Weights of a small GPT-style language model, trained from scratch on English Wikipedia.
Size: 18 layers, 2 heads of 128, MLP 1024 squared ReLU, vocabulary 2064, 15.3M parameters.
Training: 369M tokens, 11265 steps.
MLP neurons of a small language model. Each row is named by its layer, matrix (up: input weights) and neuron, and shows model dimensions 32-127. Each number is 128 + 32 x the weight over its row's rms, rounded and kept within 0 to 255.
After each neuron's rows, "fires after" lists the tokens most often just before its 100 highest values on Wikipedia text that the model never trained on.

L10.up918 [117 113 102 107 157 134 113 173 121 116  72 110 140 119 117 127 127 130 177 134 107  80 152 151 160 136 110 159 172 145 131 102  89  76  94 124  52 149 134  91 113  91 160 117 161 111 127 202  86 129 115 115 125 116 113 103  98 181  53 117 130 180  95 145 141  88 142 158 144 131  81 143 140 171 103 149  92 121 105 139 150 115 140  98 129 149 103  61 125  83 203 148 146 110  98 164]
fires after: "0", " D", "D"

L8.up371 [ 95  93 113 109  75 155 179 198 127  63 138  74 152  83 206 133  96  64 103 125 115 112 164 191 164 152 135 109 159 101 139 110 166 118 123  86  93  87 168 138 164 163 144 137 162 117 139 120  91 106 120 159  68 144 108 147 121  66 144 143 163 194 132 155 148  70 164  96 128 144 137 201 115 137 141 124 160 158 128 141  95 131 122 159 115 101 119  89 162 138 171  69  81 125 156 189]
fires after: "er", " Dan", " Car", "iter", "or", "ar"

L10.up488 [139  92 126 101 138 131 123 191 106 126 119 123 101 146 171  84 145 132 105 112 118 111 144 114 153  79 142 131 167 120  80 128  98 134 127 137  96  61  80 144 136 141 190  80 150 113 131 135  71 166 176 128 102 109 115 113  97 114 132 125 132 113  60  79 163 127 129 143  88 126  66  88 126 122 136 144  65  77 186  90 152  94  87 151 185 196 165 116 135 121 120 185  67  96 153 104]
fires after: " ", "1", "2", "9", "4", "0"

L12.up190 [151 169 116 138 157 139 164  67 147 185 124 148  94  95 111 145 145 198 138 110 137 160 147 168 118 121 137 106 144 152  98 119 151 147  80 156  81 101 132 124  24 165 102 105 172 136 134 129 168 108 117 165 117 130 197 168 122 104  94 167 159 129 136 132 156 108 120 156  98 138 124 118 111 136 164 124 122 128 128 176 103 113  86 105 112 113  93  91 142 140 106 170 124  99 157 161]
fires after: ":\n", "1", ":\n\n", "\n", "|", " ===\n\n"

L10.up750 [130  76  77 110 163 131 163 112 174 169  50 171 129 164  70 139 136 147 130 109 125 127 124 132 100 115 115  70 111  87 124 112  85 119  54 106 129 185 139 138 126 132 173 110 112 144 109 174 130 166 135 149 180 164 168  85 118  92  98 145  96 124 131 103 111 100 110 129 153 100  82 157 124 131 100 110 132 129 155 140 115 136  56 134 135 144 135 116 125 128 131 157 121 165  67 159]
fires after: "0", "8", "1", "2", "3"

L7.up229 [ 94 129 142 106 145 119 135 129  86 120 103 165 168 113 168 170 163  84  96 113 134 137 100 142 150 147 135 160 148 134 118  87 113 103  98  91 113 119 148 117 154 102 118 135  74 124 220  99 105 150 149 145 103 185 176 145 147  94 124 132 180 157  82  90 154 107 117 161 139 102 175 114 103  98 198 187  84 150 131 159  93 124 115 118 160  99 102 116 143 119 143 187  56 106 124 111]
fires after: " h", "C", " c", " bec", " H"

L14.up721 [143 139 136 113 108 185  84 119 122 143 123 124  81 169 109 165 157 126 133 121 131 168 130 102 120 148 128  97 115 100 129 122  66 165 151  81 105 138 129 120  97 110 132 118 126 123 108 146 145 110  84 105 148  90 136 156 134 146  75 119 135 141 133 130  52  83  65  99 140  60 121 151 102 140 238 104 157  90 150 172  60 154 113 100  79  58 127  92 189 125 118 119 122 163 130 166]
fires after: " w", " contin", " start", " go", " g", "l"

L8.up505 [119 158  93 114 115 148 205 136 144 136 127 154  79  89 191 167 227 161 120 118 110 146 116 153 112 160 118  61 160  60 113 111 140 178 145 124 121 161 157 125 176  97 152 113 107 142  94 174 205 104 110 144 109 117 134 110  92 144 127 138  91 107 107 175 144  87  58 156 133  86 134 145 108 104 117 176  96 117 114 179  82 140  47  76 177 155 160 135 116 109  62  99 127 115 141 115]
fires after: " ", " with", "1", " have", " had"

L8.up307 [187 158 140 104 149 138 160 144  99  97  75 100 112 109 124 175 188 111 116  99 142 126 168 117 144 110 171 121 139  76 138 135 145 126 141 205 104 129 104 159  52 143 171 102 111 139 135 103 119 154 146  95  95 129 116 149 101 116  68 134 167 132 170 132 144 134 163 124 115 119  88 112 123 136 181 143 101 162 149 140 188  74  93 148 148 133 129 100 128 159 145 154  90 133 214 106]
fires after: "9", "1", " ", "8"

L7.up809 [146  97 160  55 120 191 124 101 153  71 131  94 133 145 150 159 152 120  68 116 175 174 150 109 102 118 151 123 167 161 132 190 136 101 111 101 102  54 116 136 145 120 132 101  79 130 149 186 102 131 153 143 146 194 146 122 126  97 121 179 163 121 113 113 170 113 160  98 158  81 150 155 134 163 129 147 120 161 153  97 156 144 127 102 121 113 159 117  97 169 173 142 152 132 162 177]
fires after: " C", " L", " I", " l", " V", "il"

L10.up60 [132 116  86  95 118 207 163 175 101 149 177 112 117 144  78 145 116 129 169 120 165  68 130 130 122  78 136  79 134 105 109 133 113 163 188  81 166 124 168 147 138  99 140  64 200 178  91 171 125 141 116 108 164 113 137 108 123 143 178  95 165  96 189 151  91  57 141 171 114 118  68 141 143 144 181 121 165 114  96 142  86 116 142  73 177 133 109 125 115  69 177 176 143 110 144 109]
fires after: "ol", "k", "al", "r", "ok"

L7.up851 [232 118 175  73 124 184 135 127 139 152 130 119 143  79 104 199 129 155 111 112 102 111 115 168 128 150  95 108 129 126  74  95 120  72 123  69 105 172 113  93 153 137 145 147 120  98 140 190 115 155 112  77 128 169  94 118 121  98 101 158  77 169  99 134 136 107 137 104 162 122 131  89 129 130 165  97 146 112 168  77 101 161 128 104  99  83 138 129 134 131 159 179  98 129  87 168]
fires after: " H", "b", "H", " Y", "L", " g"

L14.up753 [121  49 118 131 177 125  78 127 161 152  78 130 111 105  92 130 127  70 166 115  94 136 144 174 142 174 191 130 125 146 152 153 144  90 111  95  87 145 208  55 147  68  95 108 116 159  87 176 185 167  75 120 161 115 166 111 117 142 131 129 207 185  92  96 143  71 144  87 134 123 118 122 102 120 109 135 152  41 125 146 134 137 122 123 157 112 111 126 120  90 194 163 132 105 140 194]
fires after: " D", " d", " ex", " pro", " con", " Pro"

L12.up920 [135 148 172 134 172 145 186 107 121 151 130 116 104  62 169 145 152 147 120 128 104 121 109 112  76 147  92 115 168 104 121 146  82  67 104 109 157 158 166  76 144 125 106  63  82 192  66 141 114  92  84 160  57 122 115  96 156 158 141 135 159 133  80 218 161 138 109  88 155  98 118 100  69 137 117 103 137 117 170 107 155  97 179 111 167  89 126 139 128 133 173 120  97 177 161 132]
fires after: " of", " on", " to", " from", " for", " by"

L10.up686 [168 141 134 106 119 146 119 106 159 143  91  97 108 124 164 124  92 100 182 120 125 104 170 137 136 100  92 179 143 139 101  74 143  96  81  89 123 119 147 156 128 115 126 152 118 154  97 201 107 159 121 149 136 190 157 110  99  99  63 133 163 106 163  92 119  74 158 135 147 159  90 129 111  70  91 153 139 137 116 115 184  86 120 120 149 105 145  99 126  66 140 190 117 121  92 152]
fires after: " d", " L", " D", "l", "ut", "ell"

L7.up429 [ 86  86 109 111  97 121  92 165 145 125 142  95  87 151  82 104 117  76 168 110 133 110 181 133 136 105 170  88 142 132 159  77 142 177 120 120 131 158 131 106  91 156 155 128 101 136 169 145  92 221  77  87  96 131 194 177 136 162 145  78 144 156 126 149 132 101 147 129 146 167 122 155  86 151 160 192  71  82 166 124 119 130  55  76 100 107 159 116 106 122  99 172 100 136  69 189]
fires after: "-", " |", " and", "|", "."

L10.up162 [102 133  99 126 135 177 106 103 117 130  77 105 119  75 177 112 118 148 122 129 137  97 128  96 162 158 161  96 166 111 164 119 138 169 148 165 124 199 119  99  84  93 151 121 149 182 111 155 114 140 180  87 114 165 135 119 165 125 155 169 165 125 170 166  77  69 149 145 162 122 185 134 151 131 145 207  50 104 157 149 116 106  85  98 163 176 150 109 103 124 150 139 134 131 122 104]
fires after: "-", " sub", " o", " l", "re", " e"

L14.up500 [131 165 145 115  77 151  79 172 124 117 107 141 156 122 174 135 162 136 100 123  88  37 123 137  87 164 101  53 122 105 111  74 102 173  73 111  65 161 165 100 141  72 120  67  86 103 117 174 114 155 135 166 159 103 118 114 139 162 108 152 152 156 164  99 144 138 111 140 142 159 122  74 143  90 164 168  98 139 139 125 120  68 161 102 128 123  81  92 104 140 198 146  86 164 153 159]
fires after: " D", " St", " B", " De", "D"

L7.up47 [129  96 116 117 149 132 134 112 146 150 107 168  87 167 128 123 123 105 150  63  98 142 141  87 127 167 156 164 107 121  90 147 122 112 108 110  44 120 155 117 117  86 164 140 128 159  87 180 128 159 141 117 113 145 132 123 101 143  71 143 157 126  74  68 119  87 168 137 136 192  73 145 130  85 153 138 133 109 115  96 172 101 123 102 121 182  89 113 132  98 180 146 148 117 149 135]
fires after: " D", " d", "D", " V", "d"

L7.up235 [103 101 134 134  90  92 154 143 136  84 143 110 174 166 126 173 139 161 152 117  31 141 144 137 110 190  75 113 179 119 146 112 152 149 138 105  60 177 140  64 129 161 157 114  95 119 185 142 106 141  90 152 151  92 179 103 141 128 105 134 127 165 114 150 138  93 167 109 119 154  79 133 142  72 107 127 153 155  57 127 191  79 133 128 151 179 139 124 156 164 119 183  82 102 150 103]
fires after: " w", " st", " St", "W"

L10.up709 [186 140 161 135 117  88 135 125 113 170  81 140 135 164 162 108  96 165 146 101  75 110 190 105 143 154  85  88 102 185 139 103 105 131  61  98  85 199 139  80 152  99 127 146  78 136 142 160 129 199  87 124 133 107 169  82 166 117 153 141 178 140 144 153 146 137 129 106 116 116  80 135 159  79 124 176  75 185 117 120 172 123 151  79 162 191 110  95 130 149 209 175 112 155 138 116]
fires after: " B", " st", " St", " E", " Pr"

L10.up527 [147 138 103 130 101 156  84 120 107 122 100 118 163 138 173 120 142 143  85 105  90 127 167 127  94 158 137 149 127 140 112 122 146 118 178 128 144 199  82 176 110  90  99 128 134 196  82 152  97  96 107 130  69 118 125 140 103 104 120 115 103 116 178 108 115 121 144  99 114 124 166 124 111 117 119 183 131 159 117 195 131 105  92 133 161 131 154 107 120 111 146 161 116 134 118 117]
fires after: "–", "-", "/"

L9.up760 [ 73 119 163  84  53 163 115 150 132 134 135  87 100 140 159 124 167 148 129 106 148 101 158 119 133 109  84  69 186  99 178 156 131 126 105 160 123  96  76 146 138 166 190 130 166 134 120 159 177 184 175  80 151  77 147 152 100 116  69  92 113 144 134 181 145  85 102 107 147 117 135 146 118 147 131 167 129 120  90 172 113 149 143 119 150 157 132 118 146 103 110 156  80 163 123 125]
fires after: " l", " L", " ran", "in", " r"

L9.up968 [114 104 128 118 138 174 158 147 136 150 150 128  73 121 101 176 185 100 126  90 141 167 126 135 136 147 112 171 142 129 135 157 148 165 106 106 103 158 144 108 152  81 128  73 158 136 105 182 138 111 128 161 136  98 162 165 169 148  79 127 136 157 177 158 171 111  93 124 132 125 101 178 154 118 137 124 175  87 168 127  50  96  99 103 141 140  97 128 173 127 145 159  90 129 142 140]
fires after: " g", "l", "it", "ro", "g"

L10.up538 [129  77 135 127 138 107 152 159 146 127 161 153 129 108 220 111 143 116 105 119 117 135 210 116 129 156 242 117 143 128 107 108 143 127 162 110 133 155  46 181 173 123 144 144 126 137  98 149 194  86 101  84 163 139 127 133 100 105 181 135 136 161 158 164 115  80  95 125  92 172 121 117 131 123 110 178 142 113 123 186 184 136  81 135 136 192 129  77 161 134 158 102 124 126  73 174]
fires after: "–", "1", " ", "2", "6", "3"

L7.up490 [107 149  98  87 136 128  89 115 149  98  87 132 117 125 156 128 126 151 103 111 164  90 142 145  97 143 132 175 139 121 111 110 126  98 103 117 109 106  88 157  52 136  99 124 114 161 136 236  84 110  79 125 131  93 124 130 154 120  85  96 154  77 144 150  86 102 115 104 121 141 132 126 162 147 166 135  99 176 102 140 162 112 116 119 117 174 151 109 133 150 160 136 139 178  38 158]
fires after: "-", "–", "7", " ", "9"

L5.up442 [171  67 135  75 113 140 109  82 158 102 105  90 101 227 167  92 152 138  98  96  92 123 121  92  68 126 126 174 111 179 132 156 169 111 105 155  88  94  40 155 112 152 143 132 164 125 147 122  99 169 138 150 124 130 125 110 109 145 164 133 122 191 104 150 114  93 122 128 142 132  95 125 135 145 108 179 132  79 165 108 129 136 142 132 174 131 146 117 145 139 164 140 123 135 113 127]
fires after: "0"

L7.up338 [122 126 125 114 112 132 190 122 138 157 146 203 142 171  84 151 133 188 132 126 177 137  94 130 119  99 100 108 121 106 100 105  75 141 111  90  18 121  74 101 150 102 136 108 144 169 141  96 116 116 173 168 110 143 149 143 122 105 129 146  73 135 102  84 154 123 113 127 136 116 150 123 118  85 104 210  93 162 139 109 152 105 110 110 169 120 130 106 136 165 111 175  53 128  77  86]
fires after: " F", " W", "F", " O", "W"

L10.up23 [145 129 153 143 145 155  87 161 114 125  98 155 102  84 119 148 146  75 101 121 177  98 135 130  72 120 107 100 117 116  86 137 141 153 144 150  75 152 100 161 117 120  78  82 150 142 133  94 104 106  55  84 140 129 110 160 139  97 134 145  94 139 139  85  89  53 120  88 113 130 175  93  83 175 113 106 124 173 118 188 162  71 152 146 157  95 121  75 118  92 127 139 147  89 126 116]
fires after: "-", "–", "ac", "p"

L10.up532 [147  81 104  60 131 113 145  74 161 118  66 154  68 148 118 158 116 118 142  62 122 113 136 148 162 157 111  99 164  96 148 128 137 123 147 148 137  82 161 147 139  90 191 174 128 116 149 160  91 128 118 152 129 135 130 138 101  82  98 114 181 181 162 124 145  99 117 174 111 128  97 156  38 174 105 168 113 139 128 225 105  86  97 123 146 178 162 157 181 124 145 134  89 112 103 134]
fires after: " (", "0", "2", "ed", "ats", "1"

L9.up529 [161 107 124 133 143 110 119 138 122 101  98 125 111 150 142 104 127  89 181  96  97 146 175 109 141 166  99 102 166  74 128  96 137 184  77  73  95 112 181  76 154 112 160  86 121  92 169 168 162 124  68 155  85  92 139 127 186 110 115 158  88 187 136  82 128 115  79 116 102 195 139 119 105  73 136 183 114 141 137  81 132 139 108 139 150 104 114 106 156 164 176 183 119 120 106 130]
fires after: " st", " sh", " deb", "ru", " St", " B"

L7.up128 [148 123 167  84 159 140 144  61 133 134 175 162 121 136 109 138 113 117 155 101 119 132  98 126 146 192  93 105 181 101 125 197 143 119  47 161  68 163  87 192 115 118 138 150 103 172  74 104 119 118  79 134 151 154 131 149 124 127 140 103 167  86 123 125 113 119  77 104 128  82 131 176  75 110 127 189 140 177 135 140 160 142  98 104 108 163  63 115 143 164  88 153 125 155  93 127]
fires after: "A", "F", " f", "f", " I"

L8.up425 [100 159 184 117 126 138 170 127  97 146 135 157 104 176 115 142 153 155 149  56  95 124 125 103 104 156 148 120 178 125  75 102 170 167 152  58  50 160  99 161 132 123 125 112 119 156 146 120 179 128 127 135 135 131 159 109  80 113 157 199 104 107  95 130  89 116 130 143 187 180 133 136  85 143 186 151 145 163  91 126 176 157 118  99 130 168 106  95 131 172 128 156 115 184 123  77]
fires after: " and", " was", " that", " co", ","

L9.up572 [217 105 120 147  99 161 129  98 184 129 140 127  64 183 127 118 150  95 106 152 149 200 133  97 116 125  82 178 173 141  89 148 163  91 103 145 117 112  98 147  84  75 138  84 214 130 140  92  83 137 134 138 107 165 125 151 146  99 129 180 172 140 109 135 137 123 128  78 139 176 135 151 112  94 151 156 103 144 163  99 119 104 142 191 211 101 131 126 136 134 166 135  64 137 149  50]
fires after: "9", "0", "1"

L9.up279 [131 112 143  74 143 144 110 107 170  93  47 133 126 126 159 118  86  80 138 127 103 109 159 153 148 115 156 113 228 126 118 190 115  87  91  90  92 148 127 133 140  67 113 127  93 107 146 170 188 165 125 102 135 144 158 154 150 118 166 147 109 129 103  73 149 125 116 116  86 100 127 168 117 124  61 143 146 143 144 105 135 124 111 149 130 114 125 151 133 178 112 163 104 145 109  90]
fires after: " l", " L", " p", " in", " b"

L7.up243 [109 121 157  89 128 136 116  88  80 202 127 207 108  93 135 146 148 157 176 131 168 171 132 174 161 121 169 133 130 158 145 133 100 127  98 132 142 118 149 104  69 105 155 123 137 194 103  70 123 167 103  98  97 188 161 160 155 172 176 134 127 155 143 121  98 125 135 159 151 195  71 129  79 150 155 144 101 149  80 122 136 122  88 116 142 159 170 128  91 143 144 237  85 149 113 136]
fires after: " p", "P", " No", "-", " P"

L12.up835 [196 114 156  87 123 138 106  64 117 124 110 146 149 178 122 130  92 126 128 113 103 167 169 107 131 116 113 164 181 144 120 181 132  97 148 167 135 122  53 158 111  95 111 108 201 138 178 128  70 143 147  96 162 141 128 127 218 128 129 168 120 131 110 146 110  83 153 155 141 181 181  83 108 117 108 165 111 129 133 107 145 155 116 124 145 131 147  96 136  93 126 151  72 127  75  88]
fires after: "0", "9", "ab", "8"

L8.up36 [157  90 130 104 136  70 149 181 166 117  58 130 130 179 114 110 112  77 117  99 169  85 129 139 121 132  79 166 168  77 103 209 117 134  86 126 116 184 129  79 109  48 124 117 141 149 193 153  95 120  88 124 104 111 170 106 134 140  30 127 140 116 162  70 111  92 107 141 166  78 100 116  76 160 141 150  81 106 107 163 102  96 126 116 139 154 110 122 124 124 179 124 142 117  82  87]
fires after: "0", "id", "all", "ill", "ad"

L7.up358 [102  85 127 106 139 169 171  91  96 105 184 145 160 158 131 110  94 144 128 149 119 120 172 192 138  68 133 174 137 175 159  87  99 190  98  92  96 136  81 137 104 156 148 150 143 143 164 136 139  95 164 145 154 161 130 159 123 119 156 155 108 124 113  65 124  68  68 115 178  96 141 109  95  99 176 166 119 164 135 110 143  97  79 108  93 130 113 142 158 193 168 172  72 170  85 106]
fires after: "w", " W", "W", "4", "ir"

L10.up855 [133  88 137  45 104 150 194 123 133 163  94 137 193  84 123  96 140 119  93  89 101 158 135 135 108  96 190 125  99  81 131 150 101 145 130 154 123 159 163 125 115 101 147  96 109 111 113 131 168 129 114 170 106 119 158 105 116  93 125 152 145 143 117 118 143 139 133 133 124 157  95 117  91 156 143  99 107  83 109 191 133 127  45  85 149 161 173 127 120 103 132 144  88 133  96 161]
fires after: " ", "3", "1", "2", "6", "4"

L7.up996 [127 153  85  70 104 155  94 144  84 135 123 178  97 148 110 114 162 135 119 128 144 109 125 182 154  92  98 135 123 138 131 171  73 119  89 112 116 109  74  77 139  91 127 149 123 162 182 120 156 163 129 132 145 151 158 132 145 150 147 159 125 165  84 128 147 111 126 131 147 141 142 152 119 103 128 137 127 125 104  79 146 120  58 157 185 157  91 137 131 174 179 170  93 117  48  91]
fires after: " p", " P", "P", " k", "K", " L"

L8.up197 [ 82  98 112 122  58 157 125 123 134 165 185  80 111 188 133  93 117  76  71 106  82  73 192 117 195 137 127 124 150 175 122 151 106 109 136  51 110 125 185 124 146  96 138 102 151 185 135 188 182 140 118  79 135  87 129 120 180 117  41 169 179  78 174 160  78  60 152 138 136 105  98 170  83 136 182 157 157 144 176 166  99 110 104 132 147  83 134 101 134  76 160 131 116 140 133 157]
fires after: "il", "le", "ol", "ur", "r"

L7.up854 [126 152 142 120 120 129 124 104 141 138 127 199 151 179 106 194  93 158 143  98  56 153 185 144 109 107  68 124 139 137 142 137  79 197 126  96  48 150 138  85  86 118 113 153 108 162 224 155 125 120 171 158 194 161 137 148 120 137 115 189  72 117  98  91 132 115 119 114 177 129  94 126 158 103 120 152 173 138 139 162 158  99 103 152 121 172 143 117 149 186  98 147 103  64  88 144]
fires after: " W", "w", " B", "W", "v", "ew"

L7.up520 [190 117 142  91 157 112 137  93 138 143 165 161 150 148 170 164 121 103 134  97  76 165 214 148 164 186 157  97 212  97  97 174 138  71  93 181  62 120 102 186 173 161 135 122 171 129 137 112 158 160 115 188 138 161 110 101 113  84 145  88 134  88  86 185 118 117  93 131 132 142 108 143  73 131 134 145 154 140 150 113  98 102  94 139 119 113 122 118 166 153 170 151  99 135 167 113]
fires after: " I", " A", "A", "I", "T", "O"

L10.up65 [103  60 133  94 159 109 124 124 165  95  97  97  70 107 167 165  99 107 125 104 140 131 122 187 147 176 142 104 145  89 143 151 122  68 130 104 135 103 147  88 100 127 108  97 139 145 182  72 134 110 134 127 163 101 133  92 130  80 146 164 169 174 175 110 156  95 106 147 146 135 114 200 149 172 136 149  78  72 136 153 138 127 152 126 139 123  94 127 161  79 137 125  59  86  98 110]
fires after: "ar", " Car", "al", " car", " C", "ran"

L10.up155 [104  57 108 103 161 164  98 124  82 136  95 105 141  96 161 136 161 112 139 137 136 150 142 152 201 129 152 105 148 173 125 111 153 142  92  77  80  94 125  93 128  97 156 114 141 111  63 158 140 116 104  99 124 126 164 115 139 133  67 163 158 126 125  53 154  50 146  45 179 121 118 143 130 140 141  99  81 149 144 106 118 142  69  82 164 153 162  81  96  56 128 163 150  98 129 122]
fires after: " ", "–", "h", " l", " D"

L14.up746 [ 99 128 131  68  87  86  90 170 135 125 172 174  92 172 158 137 179 146 168 148 171 159 171 113 115  90 132  77 146 126  56  92 161 164 130  75 102 141 142 103 144  88 106  83 137 110 187  97 112 141 147 136 121 103 203  93 153 138 119 128 116 135 100 146 135 124  65 109 149 142 112  90  62  90 189 168  86  92 145 131  84 100  40  99 121  73 171 118 118 101 135 132 151 150  95 183]
fires after: " |", "==", "-", "|", "\n"

L10.up399 [105 104 110  90  68 116 107  80 181 101 121  93 138 177 141 123 175 110 196 126  94 147 216 128 188 100 145 114 149 107 133 131  83 120 118 109  93 161  99 140 141  68 151 102 116 150 199 221 136  92  83  84  93 193 146 139 148 122  86 125 145 101 168 116 133  78  77 108 130 165 115 182 130  91 147 123 214 154 123  81 100 132 115 127 169 113 155 117 121 136 142 160 133 139 114 151]
fires after: " L", "==", " l", " St", "ay", "L"

L8.up293 [ 93  83 121   0  69 210 120 116 165  98 109 107  47 131 102 117 134 181 113 117  89 132 145 124 162  80 100 152 166 140 109 102 157 145 126 114 125 124  66 141 111 141 185 146 119 145 165 179 150 172 139 132 106 151 163 116 120 156 108 104 139  77  64 155 119 104  90 141 141  75  89 144 124 142 130 160  92 137 141 129 110 160 130  93 161 130 141 122 123 117 137 114 162 165  82 147]
fires after: "0", "9", " wh", " l", " L", "7"

L7.up344 [141 124 194 123  91 114 120 168  44 180 132 147  75 101 105 118 120 178 193 101 104 154 121 198 135 154  89  46 110 157 139 152  74 117 110 175 125 117  85 148  58 112 118 133 129 116 156 134 165 178 165  99 107 129 145 125 117 143 145 145 158  79 113 117 105 116 142 149 152 121  68 155 124 156 157 167  88 146 117  93 141 134  93 106 125 212 110 113 110 105 178 125  47  93 117  72]
fires after: " P", " p", "-", " B", "P", " Time"

L7.up810 [158 109 143 146  81 119 130 162 156 153 120 144 176 187  99 108 162 137 122 127  45 117 135 145 122 124  85  66 137 118 153 174 105 193 133  88  95 123 123 117 150 170 140 122 119  96 189 143 157 102  72 118 131  96 187 175 133 113 144 152  96 119  82 137 116 131 110  92 134 137  83 129 134  66  94 142  92 157  97  98 160  85 118 169 103 216  79 122 159  93 145 143 100 113 100 118]
fires after: " St", "st", " st", "ent", " t", "our"

L12.up89 [162  63  69 113 119 125 164 159 114 108 120 156 110 108 191 137 153 148 116 132 114 120 106 165 111 133 131 157 143 100 103 113  94 121 107 140 122 107 158 121 130 145 148 111 160 127 120 145 103 121 111 171 137  97 181  85  94  90 110 114 142 134 109 148  89 113 150 165 148 107 122 115  23 130 171  77 134 160 141 124 128 114  51  95 107  99 134  86 147  89 119 164  72 142 119 178]
fires after: " ", " /", "1", ":", "3", "0"

L7.up474 [139 146 110 107 130 182 137 173 112 109  91 115 152 158 132  87 146 227  78  80 159 115 141 147 101 111 168 186 157 121 105 122  38 119 168  90 131 142 134 136 130 146 128  79 125 171 136 141 168 116 102 133 143 106 121 116 104 103  86 112 156 176  56 151  98 103  64 129 148 155 113 119  82 174 118 111 140  77  95 150 122 109 131 109 159 122 128  94 224  94 116 130 146 116 141 115]
fires after: "m", "n", " Ed", "em", "th", "iam"

L7.up732 [162 138 195 146 154  96 186 145 150 131 186 186 108 119 157 130 139 160 127 135 109 109 129 133 184 155 132 109 140 146 115 111 146 145 113 127 103 147 182 104 142 181 139 123 166 147 120 100 157 147 128 138  90 138 172 192 120 147  95 107 230 147  98  36 130 113  98 149 140 145 111 115 147 118 125 164 172 158 151 120 113 131  69 116 117 119 122 125 107 185 155 182 138  54 158 152]
fires after: "1", " ", "\n", "2", "0", "–"

L8.up356 [128 143 180 140 111 117 151  88 125  72 143 102  99  96 152 120 133 125  74  75 116 103 110 144 126 157 103  83 172 168 105 102 130 102 126 123 123 140 105  81 175 136  99 146 190 208  92  90 119 126  87 106 111 143  95 144 160 152 116 108 100  61 130 150 125 126 164  82 166 142 140 100 117 117  98 136 112 178 128 142  99  68 110 177 177 138  54 117 140 151 190 143  94 109 101  46]
fires after: " in", " to", " for", " of", " served"

L9.up406 [129  90 166 144 143 131 151 155 137 112 101 138  97 114 105 139 130  97 175  43 141  77 189 161 121 116 159 148 110  91 146 184  53 129 123  55 160 152 191 101 129 141  79 121 150 120 111 183 126 118 138 102  92 168 131 109 100 125  86 103 185 165  98 122 118 107 149 128  99 117  67 121 132 132 201 146 173  85  62 156 120  99 124 147 147 112  83 131 118  65 159 106  61 102 127  99]
fires after: "ir", "v", "ag", "l", "al", "k"

L7.up631 [165 117 174  97 157 141 116 171 149 117 127 139 131 135  95 190 148 180 138 111  96  78 107 242 122 169 133 188 137 118 141  86 135  99 130 132 112 134  96 125  89 144  85 164 114 151 164 116  98 138 136 145 103 148 176 103  76  78 139 159 127 162 146  99 143 115 110 131 153 124 149 125  80  74 175 186 112 143 138 105 101 150 118  71 133 115 113 124 139 144 212 142  90 165 150 136]
fires after: " H", " C", " h", "H", " of"

L5.up979 [124 132 166 105 167 100 102 118  85 106 114 151  90 128  77 120 190 138 109  92 148 154 189 171 135  23 181  90 176 124 114 164 147 142 114  95  78 126 138 133  81 135 125  45 112 154 106 109  99 123 110 111 160  75 101 107 110  82  90 167 152 116 116 149 162 112 145 120 100 138 135 113 107 120 151 190 107  89  99  82 184 136 110 142 188 107 123 122 134 139 125 212  65  79 143 145]
fires after: "9", " ", "1", "-"

L8.up981 [132 102 145 116 128 129 194 128 101 177 112 189 136 151 138 146 128 156 125  80 152  75 113 152 147 127 142 123 170 116  98 139 137 119  97 147  70 136  37 160  80 142 161 151 117 141 156 127 190 133 135 147 135 177 131 139  62  47 160 215 131 183 187  99 100 103 111 139 123 132  95 114 115 121 163 138 183 173 105 168 122 128  71  85  54 138  74  83 124 111 127 138 136 139  65  97]
fires after: ",", ".", "),"